From a checkpoint of a small transformer trained on Wikipedia.
Architecture: LayerNorm before each block, learned positions, tied embeddings.
Training: a variant of Muon for these matrices, 810M tokens, 6183 steps.
MLP neurons of a small language model. Each row is named by its layer, matrix (up: input weights; down: output weights) and neuron, and shows model dimensions 192-287. Each number is 128 + 24 x the weight over its row's rms, rounded and kept within 0 to 255.
After each neuron's rows, "fires after" lists the tokens most often just before its 100 highest values on Wikipedia text that the model never trained on.

L6.up182 [123 109 149 139 127 128 149 117 114  97 140  91 168 108 131 105 127 145 162 110 152 106  99 113 138 108 113 110 138 132 123 162 117 127 103 139 152 110  67 104 132 144 171 107 104 139 106  98 133 149 145 179 142 130 135 159 132 118 107  88 126 130 118 155 141 132 127 142 132 129 124 129  94 155 128 145  90 141 116 139 200 118 102 170 156  96 126 141  92 156 123 115 115 135  69 171]
L6.down182 [ 74 156 138 168 150 143 150  90 131  97 107  90 111 150 170 132 124 132 152 117 133 102 122 155 153  90 134 141 142 184 117 110 131 109 122 116 108 119 129 154 200 150 116 133 144 144  92 141  93 165 148 105 110 157 139 173 171  91  94 162 115 126 115  96 126 124 149 124 137 145 141 101 106 149 108  88 137 122 131 149  93 127 160  94 153 128 115 151  90  89  98  77  96 150 183 109]
fires after: " ", " B", " C", "B"

L8.up79 [145 138 127 114 140 198 151 129 146 139 139 150 128 106 120 130 185 153  99 139 143 167 134 131 157 154 110 126 112 127 113 113 128 107 107 137 141  96 159 126 107 110 140 142 124 109 122 167 171 126 160  81 144 121 169 122 142 139 127 143 134 115 126 149  91  59 186  87 139 145 136 118 138 115 160 118 111 171 155 155 144 131  92 121  95 116 146 108 136 137 114 104 114 142 120 157]
L8.down79 [100 101 103 126 146 103 129 166 156 145 127  81 126 142 133 132  89  92 131 106 141  98 110 120 122 115 143 148 134  78 121 133 154 149 176 124  89 145 147 165  70 121 108 118 114 140 144 151 132 162 114 126 128 111  82 137  81 151 100 110 102 125 160 158 136 141 107  70 125 150 165 155 173 145 171 138 148 160 125  97 139 131 168 110 132 136  85 140 124  86 129 132 152 161 135 131]
fires after: " =", "\n", "An", " the"

L6.up1440 [172 136 118 136  85 122 144 119 133 116 124 157  96 137  92 120 110 135 114  98 103 138 149 160 103 134 134 100 136 148 133 223 136 156 140 102 119  84 157 146 148 191 150 162  77 128 140 100  97 109 114 124 124 138 111 158 114 162  98 135 111 164  89 110 149 102 185 121 150 185 135  87 161 139 124 140 135 104 141 140  97 141  96  98 128 127 136 115 166  92 149  84 110 130 116 123]
L6.down1440 [138 114 140 144 106 164 147 141 122  88 135 102 106 150 104 115 179  91 123 143 164 124 139  92 118 125 119 114 163 135 117 135 148 169 114 144 164 147  98 124  87 153 140 109 134 185 125 176 163 150 142  96  98 156 164 109 168 101 130 126 145 131 135 103 114  96 131 154 176 146  96 131 153 131 146 146 125 134 127 154 140 127 126 128 122 142 117  93 118 108 131 130 133 135 113 118]
fires after: "\n", "==", " the", " re", " a", " and"

L6.up205 [143 162  95 107 115 116 143 111 104 124  95 142 134 119 183  98 137 153 149 138 140 114 124 110 108 150  80  95 125 124 143 150 124 132 167 134  99 112 135 165 125 167 135 129 129 113 128 102 140 134 117 128 127 129  64 147 128 137 121 121 154  98 137 129 135 112 144 151 134 114  54 124 157 147 183 145 122 116 107 124 102 114 119 150 162  98 123 117  80 122  92 113 138 117 143 161]
L6.down205 [109 125 134 123 131  93 154 135 130 138 100 160 122  82 150 134 123 127 124 131 156  71 130  91 151 131 108 101  94 122 112  73 124 114 142 101 113 138 107 123 140  84 129 100 148 106 111 154  74 106 143 137 131 111  93  97 143 127 134 130 130  93 156 133 126 148 168 120 106 155 151  71 135 161 138 110 132 151 130 124 143 137 120 122 143 144 155 130 136 153 160 101 147 141 144 139]
fires after: "\n", " |"

L6.up1718 [157 175 121 103 129 144 126 130 150 122 109 134 121 144 110 150 136 163 105 123 139 105 162 136 120 156 124 139 110  78 100 112 126  82 142 120 124 129 122 191 137  92 104 112 139 134 163 129 159 158 155 131 138 165 172  85 145 143 155 172 177 116 153 108 109 107 129 136 115 120 176 142 158 109 133 137 150 104  96  97 101 146 103 122 119  99 141 123 116 120 138 126 146 143 126 159]
L6.down1718 [174 115  99 150 172 124  91 110 154 120 147 143 155 115 162 159  82 123 143 171 113 119 122  85  68 102 134 113 135 156 155 146 111 122 118 110  75 154  99 147 151 111 150 112 141 113 102 166 135 142 142  97 171  82 155 139  93 149 126 155  99 149 129 123 147  98 108 124 130  69 132 145 106 148 173 145 132 146 126 108  96  90 112 155  95 143 162 113 130 161  57 103 101 133 135 149]
fires after: ".", " of", "be", "ja", " in", "°"

L8.up1430 [128 132 144 114 112 133  96 131 122 101 115 115 125 111 107 106 163 148 123 155 132 175 146 122 152  98 130 170 153 105 112  97 127 130 153 143 103 140 111 142 105  98  87 156 157 142 146 116 183 133 167 148 154 187 132 120 146 113  83 122 138 130 124 152 144 128 139  87 141 137 131 130 121 100 131 137 115 121 130  91 135 142 118 148 120 151 155 148  77 149  84 119 170 179 138 153]
L8.down1430 [109 169 140 130 191 144 124 132 144 119 135 104 124 135 138 124 129  74 105 112 154 140  89  95 132 165 152 111 117 182 128 116 103 125 153 121 152  83 129 144 159 133 156 115 140  95 111 153  90  98 143 151  99 133 139 133 138 143 144 123 143 159 158 170 143 145 116 157 100 133 148  75 100 146 144 137 112 163 118 146 102  63 158  63 121 106 118 144 116 119 126 121  81 150 119 135]
fires after: " "

L8.up1341 [ 86  97 106 188 102  82 151 128 153 170 107 108 124 138 120 108 142 115 165 115  72 103 135 165 148 142 183 110 153 124 122 108 142 105 111 141 118 147 176 158 189 132 147 115 110 127 139  85 162 118 112 135 135 153 179 126 176  98  81 132 162 133 116 156 120 155 151 117  93 167 160 128 134 144 136 143  86 115 111 113 106 146 133 127 121 116 131 140 142 141 150 108 104 127 164 109]
L8.down1341 [162 145  92  91 147 101  88 156 145 150 115 142 107 158 141 106 147 151 177 125  88 136 130 137 133 155  93  91 121 144 147 136 135 127 156 108  86 108 101 129 143 118 143 104 141 119 118 119 156  42 123 136 135 123 152 119 104  61 138 129 111 173 111 115 143  78 155 153  97  97 166 105  96  99 146 119 149 163 159 119 131 158 167 105 144 120 104 112 158 133  52 102 114 129 158 150]
fires after: " ", "2", "1", "0", "3", "5"

L8.up813 [ 80 138 163 132 147 116 125 106  54 108 111  97 168 140 146 139 151  86 153  95  98 149 160 144 102 157 137 123 114 132  95  99 167 110 120 135 147 139 141 113 159 105  92 147 133 115 140 101 128  96 130 111 150 100 166 153 151 120 143  83 110 136  85 154 116 129 135 140 125 162 133  74 132 120 114 133 107 113 154 132 134 117 137 116 118 158 163 100 121 139 146 113 126 121 157 115]
L8.down813 [139 150 164  90 121 104 120  85 128 140 163 152 142 106 131  97 144 126 118 137 135 164 118 140  44 165 135 108 158 156  85 123  95 121 131 106 106 146 106 156 113 166 162 133 115 190 122 107 114 154 108 119 117 113 164  94 136 106  97 153 166 103 111 160 182 110 133 128 137 141 118 123 125 114 105 117 102 125 123 126 147 100 142 137 135 113 108 127 124 135 132 148 119 122 129  91]
fires after: " ", "2", " (", "3", "4"

L6.up1783 [113 167 116 109 118 129 135 153 165 174 129  72 129 131 144 124 135 135 104 142 124 144  72 132 129 100 124 152 148 140 117 133 105 146 115 169 130 137 128 120  96 101 140  83 111  54 141 170 140 108 142 147 130 116  95 104 165 134 165 110 123 106 138 128  92  81 132 123 105 137 113 150 173  93 159 138 106  88 149  81 148 102 122  94 141 155 106 106 120 125 148 161 102  76 138 147]
L6.down1783 [184 137 124 126 160 117 101 119 115 145 122 170 170  91 143  99 140  66  96 151 126  58 125 109  99 115 110 149 109 167 127  87 117  99 115 108 150  93 107 104  95  90  79 133 105 109  96 115 104 104 128 100 144 139 156 160 144 137  78 138 149 160 127 113 154 132 188 111 136 152 120 148 133  91 101 168 128  98 183  99 130 157 171 130  99 128 183 150 114  91 176 163 150 101 122  92]
fires after: "–", " of", " in", "8", " on", "9"

L6.up322 [121 172 121 121 135  93 126 157 138 116 139 111 125 148 125 103 127 163 144  84 121 135 143 138 125 118 179 136 146 137 142 107  98 105  85 112 101 134 140 128 109 141 151 138 143 108 136 144 141 104  81 144 158 176 130 110 134 114 131 140 168 141 147 166 120 119 120 132 155 112 130 153 158 176 118 140 141 137 133 105 145 163 139 113 113 153 149 132 144  98 137 161 123 122 162 145]
L6.down322 [149 138 135 114 134 176 129 130 139 161 123 157 115  83 123 121 126 143 115 128 138 123 173 168 109 147 117 153  81 112 146 114 132 153 108 137 138 165 129 100 126  60 110 143 122 120 131 151 144 153 132 169 124 144 113 150  75 116 129 168 124 133 118  91 153 106 129 140 185 142 113 150 153 106 108 181 150 123 136 147 155 123 114 119 125 129 158 107 126 160 135 119 116 131 117  81]
fires after: ",", "1", "0", "9", "8", "4"

L6.up1160 [149  99 131 135  86  97  90 132  80 113 118 148 152 141 119 134 191 151 144 103  84 133 132 187 131 117 124 116 106 138 157 142 157 133 148 151 184 145 125 137 120 161 131 137 161 107 110 159 134 133 176 111 105 102 108  98 156 176 137  86 167  67 140 112 135 123 122 101 146 134 100 166 169 160 127 113 121 111 106 121 123 125 102 176 132 160 142 122  85 118 138 121  98 100  60 151]
L6.down1160 [113 119 134 124  91 122 102 128 107  94 148  73 106 141 113 160 112 109 181 150 124 145 144 148 121  80 106 110 129 140 131 129 148 149 124 129 127 132 144 111 134 174 108 140 151 138 162 115 133 134 132 130  87 126 140 107 155 124 105  90  84 182 111 133 101 140 140 173 114 144 142 175 148 137 168  91 138 116 155  54 117 120 138 100 131 128 135 121 155 120 112 145 108 126 121 138]
fires after: "3", "1", "2", " ", " L", "9"

L6.up1466 [121 104 154  90 130 161 136 165 165 103 125 143  97 165 109 136 144 102 144 109 147 138 147 161 185 146  75  76 159 135 106  52 146 143 168 126 127 136 159 114 150 135 137 134 134 143 132 139 120 131 146  98 116 109 134  69 132 129 159 138 123 146 162 115 107 116 134 155 102 114 127  78 136 154 120 140  93 118  71 122 161 152 108 138 178 123 149 136 142 194 142 120 123 158 170 139]
L6.down1466 [177 142 114 137 108 116 117 108 142 161 175 159 164  92 156 141 130 153 165 146 114 113 143  76 104 134 120 130 109 131 168 154 144 113  71 153 109 136 106 111 146 135 154 105 167 107 109 163 156 120 148 139 144 102  88 153 130  90 103 129 114 134 152  93 138 110 108 121 116 179 151 142 100  79 132 137 163 142  87 132 147 102 123 121 145 153 172 132 150 122 107 160 132  91  89 135]
fires after: ".", " of", " Al", ":"

L6.up1789 [122 139 112 119 141 153  88 105 105 149 102 108 127  97 152 144 108 156 145 106 127 146  79 107 128  94 128 143  94 112  87 130 103 165 102 124  90 148 153 115 175 169 130 121 142  93 147 162  75 145  73 130 112 141 149 109 126 144 131 145 127 110 141 169 103 126 121  94 132 129 159 153 121 177 144 137 140 151 128 136 201 148 124 111 179 123 106 131 120 114 125 159 118  95 128 101]
L6.down1789 [161 129 131  95 149 134  89 136 137 152 134 141 178  93 144  98 134 130 139 149 135  97 138 149 147 144 120 123 112 117 115 135 114 116 155 153 131  89 128 156 140 136 163 158 129 103  83 173 126 137 120 123 178 114 143 131 156 143 121 121 106 133 140 134 118 128 117 105 152 154 121 148 108 153 120 150 100 105 122 144 124 132 115 125 139 112  52 143 140 125  93 143 133 148 192 106]
fires after: "0", "9", "8", "ab", "s", "7"

L6.up459 [103 105 174 137 129 126  74 108 108  91 110 110 176 154  96 144 135 106 120 121 172 106 150 194 141 137 139 123 133 157 176 148 149 164 166 111 146 161 142 148 108 161 119 121 127 129 164 132 139 147 141 117 105 109 169 136 102 113 180 152 167 169 123 128 150 101 135 132 107 126  70 134 183 138 155 152 111 147 130  87 161 148 162 126 140 135 150 127 111 142  94 151 140 119 140 117]
L6.down459 [179 100 101 127 152  97 172 140 103  89 124 136  79 146 124 139 142 105 132 125 141 148 119  93 123 129 145 119 142 142 129 143 156 128 117 108  88 121  88 156 126  78 145 113  99 159 108 128 110  80 159 131 111 149 159 130 118 113 110 111 106 122 106 117 138 129 149 132 135 130 149 131 113 136 126 153 124 127 100 153  83 122 123  94 127 134 146 137 100 119 179  90 140 131 101 103]
fires after: "2", " Density"

L6.up1444 [172 116 122 130 120 120 102 131 113 158  92  92 132 166 140 166 157 136 130  90 108 148 131  94 136 128 147 150 115 120 150 109 112 115 119 102 124 118 147 160 161 141 150 144 114 142 148  99 144 115 162 146 164 133 132  94 129 151 143 139 123 114 133 108 100 126 141  56 104 126 155 130  98 139 141 163  97 130 102 142 155 101 115 112 126 158 146 156 133 149 168 148  83 120 100 116]
L6.down1444 [114 128  97 158  99 139 122  92  95 119 172  90 181 137 135 159 125 175 159 152 143 157 118 144 159 131  96 125 112 134 117 106 115 145 114 129 131 110  97 123 123 151  84  98 145 149 124 101 143 212 120 134 141 151 168 115 173  95  91 137 102  95 128 156 136 126 129 128 102 130 185  80 105 151 126 145 110 134 161 113 137 110 133 125 120 133 113 134 129 120 158 155  52 128 135 118]
fires after: " ", " the", "Ar"

L6.up867 [159 158 136 138 127 152 132 118 134 128 152  81 125 147 129 143 127 151 122 118  87  98 198 129 172 122 116 120 128 102 138 146 122 143 178 120 167 160 121 129 156  91 121 139 129 112 120 138 111 137  95 107 130 155 139 125 127 136 150 167 119  95 129 135 144 149 121 143 124 123 139 102 162 106  99 107 153 103 132 106 139 117 113 136  92 136 145 107 150 150 127 112 140 123 125 134]
L6.down867 [105 113 133 106 167 149 154 162 105 133 143  96 117 174 142 156 199 103 147 117 114 106 117  72 136 116 131 154 139 143 107 150 151  61 127 149 163 112 126 102 124 151 121 134 119 150 110 106 139 117 129 146 150 142 145 125 161  97 167 162 128 111  83 127  97 136 137 134 116 148 132 178 122 134 145 124 107 102 145 132 106 151  97 111 107 125 122  86 105 123 113 135 136 167 182 117]
fires after: "\n", "-", " Gold", " of", " "

L6.up837 [130 145 169  71 183 112 146 139 111 124 146 104 130  75 114  81 135  89 107 137 143 116 159  98 140 145 116 134 147  87 119 137 119 130 115 123  96 154 114 183 159 147 132 120 105 151 157 121 128  77 112  85 101 134 111 134 158 165  96 161  97 101 157  86 139 123 137 132  92 124  54 126 130 151 136 151 174 121 127  90 135 129 121 165 132 113  87 102 142 118 132 127  98 138 137 170]
L6.down837 [144 116 157  93 149 101 117 125 165 158 153  94 127 116 132 123 150 158 134  96 137 118 153 106 126  72 127 131 114 113 128 131 116 126 152 162 100 107 111 133 131 103 117 143 117 165 144 143 117 140 163 117  99 149 126 138  75 147 143 130  90 113 141 106 122  89 126  94 120 129 144 115 125 112 113 153 121 164 111  66 126 153  88 116 149 137 101  99 131 123 113  78 157 113 129 144]
fires after: " |", " in", "'", "in", " the", " made"

L11.up1336 [104 125  96  89 126 128 109 147 132 134 103 148 130 124 121  93  94 114 140 184 177 186 104 134 137 126 125 113 127 109 113 122 130 138 110 127 125 105 124 147 114 164  65 161 150 106 162 121 121 146 133 105 104 107 117 141 103 109  66 127 111 130 145 141 124 161 144 120 134 123 134 159 126 118 110 147 142 146 156 166 100 156 161 113 150 167 100 161 103 152 118 138 150 116 149 125]
L11.down1336 [163 113 176 123 147 137 121 132  89 136 140  99 147 108 106 122  90 142 181 160 120 139 163 126 131  97  89  93 102 133 154 153 163 140 137 131 120 108 128 148 131 114 126 153 176 145  82  97 159 155  99 147 137 145 127 103 128  79 166 128 118 157 154  77  94 135 152 174 109 122 186 147  93 147  98 148 114 166 114 151 118 137 110 123 153 164 165 137 154 121 153 153  98 140 160 138]
fires after: " ", "1", "2", "4"

L8.up730 [171 130 161 130 156  75 123 149 122 116 105 124 131 146 134 115 121 152 157 110 143 111 106 110 104 155 146  75 143 152 121  99 132 132 161 120 124 146 143 154 110 167 140 165 179 159 147 132 148 101 154 139 108 144 123 114 103 118 117 156 107 165 127  90 136  95 158 108 107 123 142 117 116 112 147 136  66  84 179 135 111 117 126 116 120 134 125 104 172 156 146 168  87 175 161 118]
L8.down730 [126 142 113  93 142 123  99 101 127 133 141 189 119 160 138  99 115  89  94 128 125 148 106 150 120 141 141 146 137 177 123 132 110 131 122 105 138 184  90 147 160 105 152 125 104 150  89 134 105 106 131  88 144 104 120 119 169 163 108  81 136 109  88 133 141 152 108 142 107 131  88 174 107 103 107 123 199 110 108 177  82 126  97 121 113 152 130 129 154 141 121 158 151 125 191 102]
fires after: " ", "1", " to", "2"

L11.up1504 [ 91 124 131 140 131 170 181 103 136  97 114 106 161 143 127 151 112 173  87 148  96 158 127 126 164 163 128 173 159 133 122 149 113 123 176  95 110 165 199  87 140 129 129 142 155  72 106 112 118 116 125  90 131 149 153  99 120 185 105 153 114  81 131 110 122 160 143 170 120 173 122 128 148 143 142  93 150 155  85  85  91 148 103 142 139 120  89 143 160 163 118  95 132 139 104 120]
L11.down1504 [130 156 147 104 148  78 135  98  94 139  98 133 131 129 158 107 118 110 120 114 123 133 101 151 104 130  80 138  95 151 113 120 119 131 146 174 107 127 146 142 136 128 177 123  99 140 115 137 189 124 125 106 134 133 159 148 101 162 129 124 137 147 157 150 143 112 113 146 172 134 125 107 118 137 113 144 143 137 113  82 126  97 102 149 116 159 112 125 101 109  77 111 175 102 127 138]
fires after: "|", " in", " |", " and", " the", "."

L6.up136 [ 70 117 156 110 130 130  93 134  94  85 119 123 128 117 147 121 188 128 128 137 108 150 131 140 114 103 177  82 129 174 111  95 123 146 134  97 111 126 135 120 187 167 102 157 127 128  89 147  92 169 154  69 146 116 100 132 118 149 170 122 132  82 125 132 184 119 158 103  82 160 127 161 170 140 114 122 155  87 111 180 170 145 145 139 132 125 100 121 108 145 110 130 128 121 129 157]
L6.down136 [138  93 100  80 145 103 120  99 103 181 154 148 134 132 110 139 134 133 117 122 159  75 108 114 145 132 101 148 151 100  97  76 155 105 132 134 124 133 121 148  86 117 134 139 155 104 158 162 155 159 166 133 130 147 176 140 108 169 110 114 111 136 152 137 127 135 158  90  95 120 123  84 128 100  93 123 116 128  96 154 112 139  61 113 184 140 127 112 113 172 175 163 104  90 111 134]
fires after: "0", "2", "9"

L6.up1318 [136 116 137 104 132 105  90 112 101 113 120 126 117 142 155 161 153 186 123 110  88 114 144 146 132  95  94  82 131 152 159 142 114 138 163 124 100  95  81 134 156 134 164 138 133 163 152  83 133 121 103 118 123 140 124 126 161 199 126 159  78 132 109 124 113 155 120 120 148 123 128  84 128 112 101 132 128  98  99 138 119  92  88 125 125 111 138 107 114 151 142 109 112 187  97 154]
L6.down1318 [110 145 134  93 143 155 138 130 149 134 119  77 170 181 178 153 143 140 159 133 163 141 149 101 149 175 125 123 108 141 126 105 169 136 110 160 141  99 143 126 173 178 119 165 112 111 188 129 127 181 180 108 168 144 117 126 117  97 127 175 177 115  94 117 137  76 102 164 141 102 152 151 124 140 138 139 115 155 100 123 118 170 109 152 130 138 127 165  98 144 126 146  69  99 137 103]
fires after: " |", " the", " "

L6.up885 [ 93 135 112 107 136 160 121 153 137 117 141 104 171 164  83 160 117  72 134 126 145 121 114 155 114 134 135 123 110  86 119 152 128 150 104 152 129 156 163 126 103 175 111 101 126 112  95 117 138 164 168 153 120 126 146 139 111 108 139  97 121 127 109 205 116 142 142 132 120 160 105 137 117 139 154 164 112 134 104 115 119 116 137  97 123  92  82 138  80 116 172  91  88 136 141 156]
L6.down885 [108 171 156 142 126 150 142 126 149 114 108  76 151 144 139 136 100 161 122 153 198 151 133 108 133 167 133 123 138  94 158 126 128 157 121 117 132 147 158 147 155 158 141 136 174 128 134 182  74 129  90 115 146 115 141 147 140 157 103 110 114 157  96  64 162  94 117 120 121 141 137 122 108 161 149 142  80 132 173  88 127  86 120  75 138 114 148 112 194  96 129 159 145 134 104 144]
fires after: "-", "\n", " first", "|", "%", " second"

L8.up1295 [143 101 175 140 115 120 175 124 138 136 144  98 112 127 128 138 174 150  73 138 139 163 169 143 138 142 114 114 135  96 122 114 106 123 153 212 127 162 139 137 154  82 124 162 132 134  94 103 164 120 135 120 111 117 109 165 113 156 156 112 144 122 106 124 168 132 144 131 135 130 124 118 129 130 100 154 127 139 140 130 105  89 137 151 150 115 129  94 129 120 114 143 142 128 131 129]
L8.down1295 [148  96 104 116 139 125 157 126 126 173 143 107 123 121 133  92  82 164 143 183 173 114 110 169 146 139 130 123 129  99 109 141 125 167  94 151  75 137 118 115 137 124 118 185 114 147 108  76 165 126 136 141 134 111 108 155 102 109 108 147 123 193 121 169 124 154 127 112 113  87 123 117 144 116 115 119 131 132 156 172 128 110 100 128 154  96  97 131 146 120 139 180  96 100 124 132]
fires after: "0", "-", "′", ":", "M"

L6.up1080 [ 96 157 164 129 173 152 141 154 144  92 138 134 152 147 157 143 120 147  91 156 123 122  97 115 119 142 120 105  98 107 134 108 142 125 168  83 104 109 111 110 140 137  94 135 148  84  96  93  96 144 108  79 152 140 126 158 157 137 116 155  96 144 146 120 142 116  92 135  99 102 121 133 133 120 111  90 176 154 122 118 139  96 136 147  86 132 149 115 135 138 163 121 132 155 127  95]
L6.down1080 [122 122 108 124 163 151  89 137 122 124 170  86 107 107 106 111 157 111 142 115 162 150 117  93 154 121  62 130 123 178 126 124 163 144  91 138 113 170  93 132  78 142 160 119 126 161 116  82 134 122 165 102 122 143 121 113 160 113 105 158 130 137 143  89 109 141 118 118 125 142 153 176  99 100 130 164 139  94 134 149 130 148 137 175 140 149 123 122 138 136 124 106 147 126 115 131]
fires after: "9", "8", "1", "–", "3"

L6.up1342 [116 159 128 100 114 103 132 106 131 106  56  98 115 141 154 119 134 131 120 207 144 129 139 166 117 188 138 106 139  96 138  94 130 135 106  93 151 138 145 150 128 148 130 127 108  97 102 139 110 110  94 143 172 133 131 121 158 147 160 106 114 129 126 119 154 163  80  91 129 134 104 134 171 123 106 173 148  98  85 141 100 116 136 132 154 117 149  77 133 161 135 101 184 130 131 169]
L6.down1342 [164 124  96 109 144 157 122 122 101 124 126 110 128 144 112 150 125  65 135 106 157 104 144  86 127 154 118 136 108 141 145 101 131 146 146 122 142 178  93 107 111 106 168 107 123 138 109 123  87  91 184 109 169 149 104 139 172 127 137 115 110 119 132 138 115 122 182 139 142 158 130 160 141 118 165 106  67 158 123 133  89 138 124 129  68 120 121 179 109 142 137 136 159 169 133 140]
fires after: "0", "9", "2", "tern"

L8.up1514 [ 97 124 153 127 141 124 198 138 152 121 125 107 170 124 133 148 112 143 131 155 173 133 133  88 120 140 139 129 119 161 123 139 133 141 142 100 157 148  93 124  77 128 129  84 126 139  88 151 125 150 125 129 123 126 145 120 118 131 136 100 116  76 136 140 105 120 101 108 130 122 116 101 128 130 155 128 108 125 151 138 122 150 142 151  81 160 109 152 110 153 122 119 131 134  80  77]
L8.down1514 [133 125 112 149 167 144 134 144 139 109 144  85 129 105 139 179 161 135 133 136 125 132 154 150 212 106 138 113 106 118 129 147 104 114 140 121 169 167 109 131 116 123  87 120 120 117 113  73 122 150 143 125 126  78 124 151 134 109 164 153 149 123 136 134 131 150  98 113 146 127 139 136 127 128 110 135 112 148 146  94 175 132 143 118  69  94 114 130 139 102 140 113 101 128 105 130]
fires after: "|", "-", "9", "1", "=="

L6.up622 [ 92 113 140 125 113 128 104 151 157 139  96 136 106  96 144 108 153 130 130 131 160 135 179 190 160 138 131 153 128 131 102  90  90 134 141 187 124 147 149 108 122 124 116 140 142 144 162 104 149 160 158  96  96 145 141 102 127 139 114 123 122 116 112 148 153 119 143 111 157 126 120 117 115 147 149 160 141 111 124 145 130 121 117 138  93 182 149 123  94 140 154 120 121 122 116 156]
L6.down622 [155 122 157  69 110 132 106 129  93 132 132  80 116 175 169 135 109 114 131 147 147 115  94 123 178 133 143 114 183 157 130 141 192  91 115 139 109  85 122 132 107 121 116 167 101 147  77 117  85  99 127 155 108 132 117 144  94 116 123 126 151 153 142 130  91 107 132 110 112 132 166 151 131  84 130 116 121 161 153 127  79 134 131 134 106 123  92 132 141 125 122 137 106 131 125 130]
fires after: " "

L6.up1558 [ 98 105 134 111 129 165 152  96 124 120 168 111 131  69 176  87 107 110 117 125 132 173 132  92 130 122 143 104 141 156 138 128 166 155 148 143 132 108 148 159 125 120 118  96 124 111 112 123  93 154 112 121 140 145 145 152 145 112 131  92 136 132 143 138 129 146 121 114 169 154 145 138 162 107 133 153  88  88 142 134 142 110 119 100 120 171 133 170  47 130 166 149 130 106 127 128]
L6.down1558 [150 108 123 143 126 130 108 160 140 142 121 167 109 122 155 151 158 127 116 119 107 110 151 129 104  87 135 110 106 121 130 106 159 135 162 167 106 159 115 177 100 112 116 105 183  83 123 129 152 176 112 142 155 140 151 136 133 112  94 156 116 110 129 120 122 137 130  89 117 131 121 138 121 113 152 143 131 119  89  89 135 113 122 126 113 123 137 139 136 142 116 126 110 127  78 155]
fires after: " km", "-", "2", " •", "9", "|"

L6.up23 [155 171 106 115 184 117 143 178 125 144 121 153 104 175 127 101 151 117 105  78 145 152  81 125 134 112 121 103 137 121 133 133 134 127 133 131 123 122 148 133  98 104 141 111 147 115 103 132 156 151 118 134 146 122 158 115 119 119 108 146 103 126 135  76  98 127 167 105 152 135 153  81 153 112 126 123 174 105 168  83 120 112  96  75 120 133 130 124 151 121 109 134 125 148 185  92]
L6.down23 [124 104 101 131 110 111 159 170 127 124 143 129  97 136 141 127 114 124 157 127 125 127 160 112 114 132 150 138 121 156 166 168 124 112 104 123 125 111 128 106 140 119 116 109 139 117 155 157 132 124 119 168 130 135 128 108 123 105 138 148 137 116 142 149 129 142 125 124 126  99 107 134 173 138 107 140 138 100 109 111 157 138  78 105 142 152 139  72 121 115 116 113 150 160 145 117]
fires after: ".", "1", "2", ":"

L8.up781 [141 153 109 125 145  69 117 164  79 140 131  91 140 152 162 165 146 113 144 117 121 110 127 180 144  93 126 149 131 175 167 127 138 123 132 164 133 124 110 112 118 120 124 189 108  92 114 129 124 149 152 132 130 144  98 166 111 161 116 145 130 128 116 126 126 128 138 177 132 110 139 127 134 115 133 143 142 125 106 111 110 175 126 141 129  91 143 130 114 131 135  89 152 123 140 120]
L8.down781 [107 149 104 143 128 142 119 143 111 136 112  79 104 126 120 111  97 111 152 154 147 179 140 127 136 151 108 115 159 131 101  87 143 131 103 125 167 139  98 167 134 108  86 141 163 138  87 131  80 137 114 108 144 119 109 143 114  89 137 120 125 142 101  90 151 118  78 144 130 113 165 175  84 148 143 148 164 131 103 113  96 100 140 142 130 154 169 136 102  89  88 144 154 146 156 134]
fires after: " ", " it", " K"

L6.up733 [104 144 129 123 129 121 171 117 133 112 144 134 139 131 131 152 113 134 162  81 158 128 158 115 196 103 129 125 130 110  93 108 118 123 133 151 118 118 134 180 163 156 159 121 194 124 161 127 136 123 160  96 112  92 107 101 167  59 156 151 101 100 135 101 102 142 150 112 178 139 147 101 160 132 192 132 105 129 141 114 124 146 152 136 109 140 118 132 136  81 171 153 148 156  85 159]
L6.down733 [144 129 114 121 141 168 144 135 135  87 151 105 129 148 129 137 135 151 117 131 105 115 163 137 107 144 103 132 154 148 179 106 154  95 133 135  75 105  92 157 144 126 111 134 116 151 161 148 104 145 139 161 146 133  88 139 125  95  88 133 112 128 129 145 168 127 104 132 138 109 114 110 132  96 125 145 156 153  89 100 117 159  74 118 113 101 102 124 104 121 117 122  75 168 128 120]
fires after: " |", " ", "5", "'", "/", "+"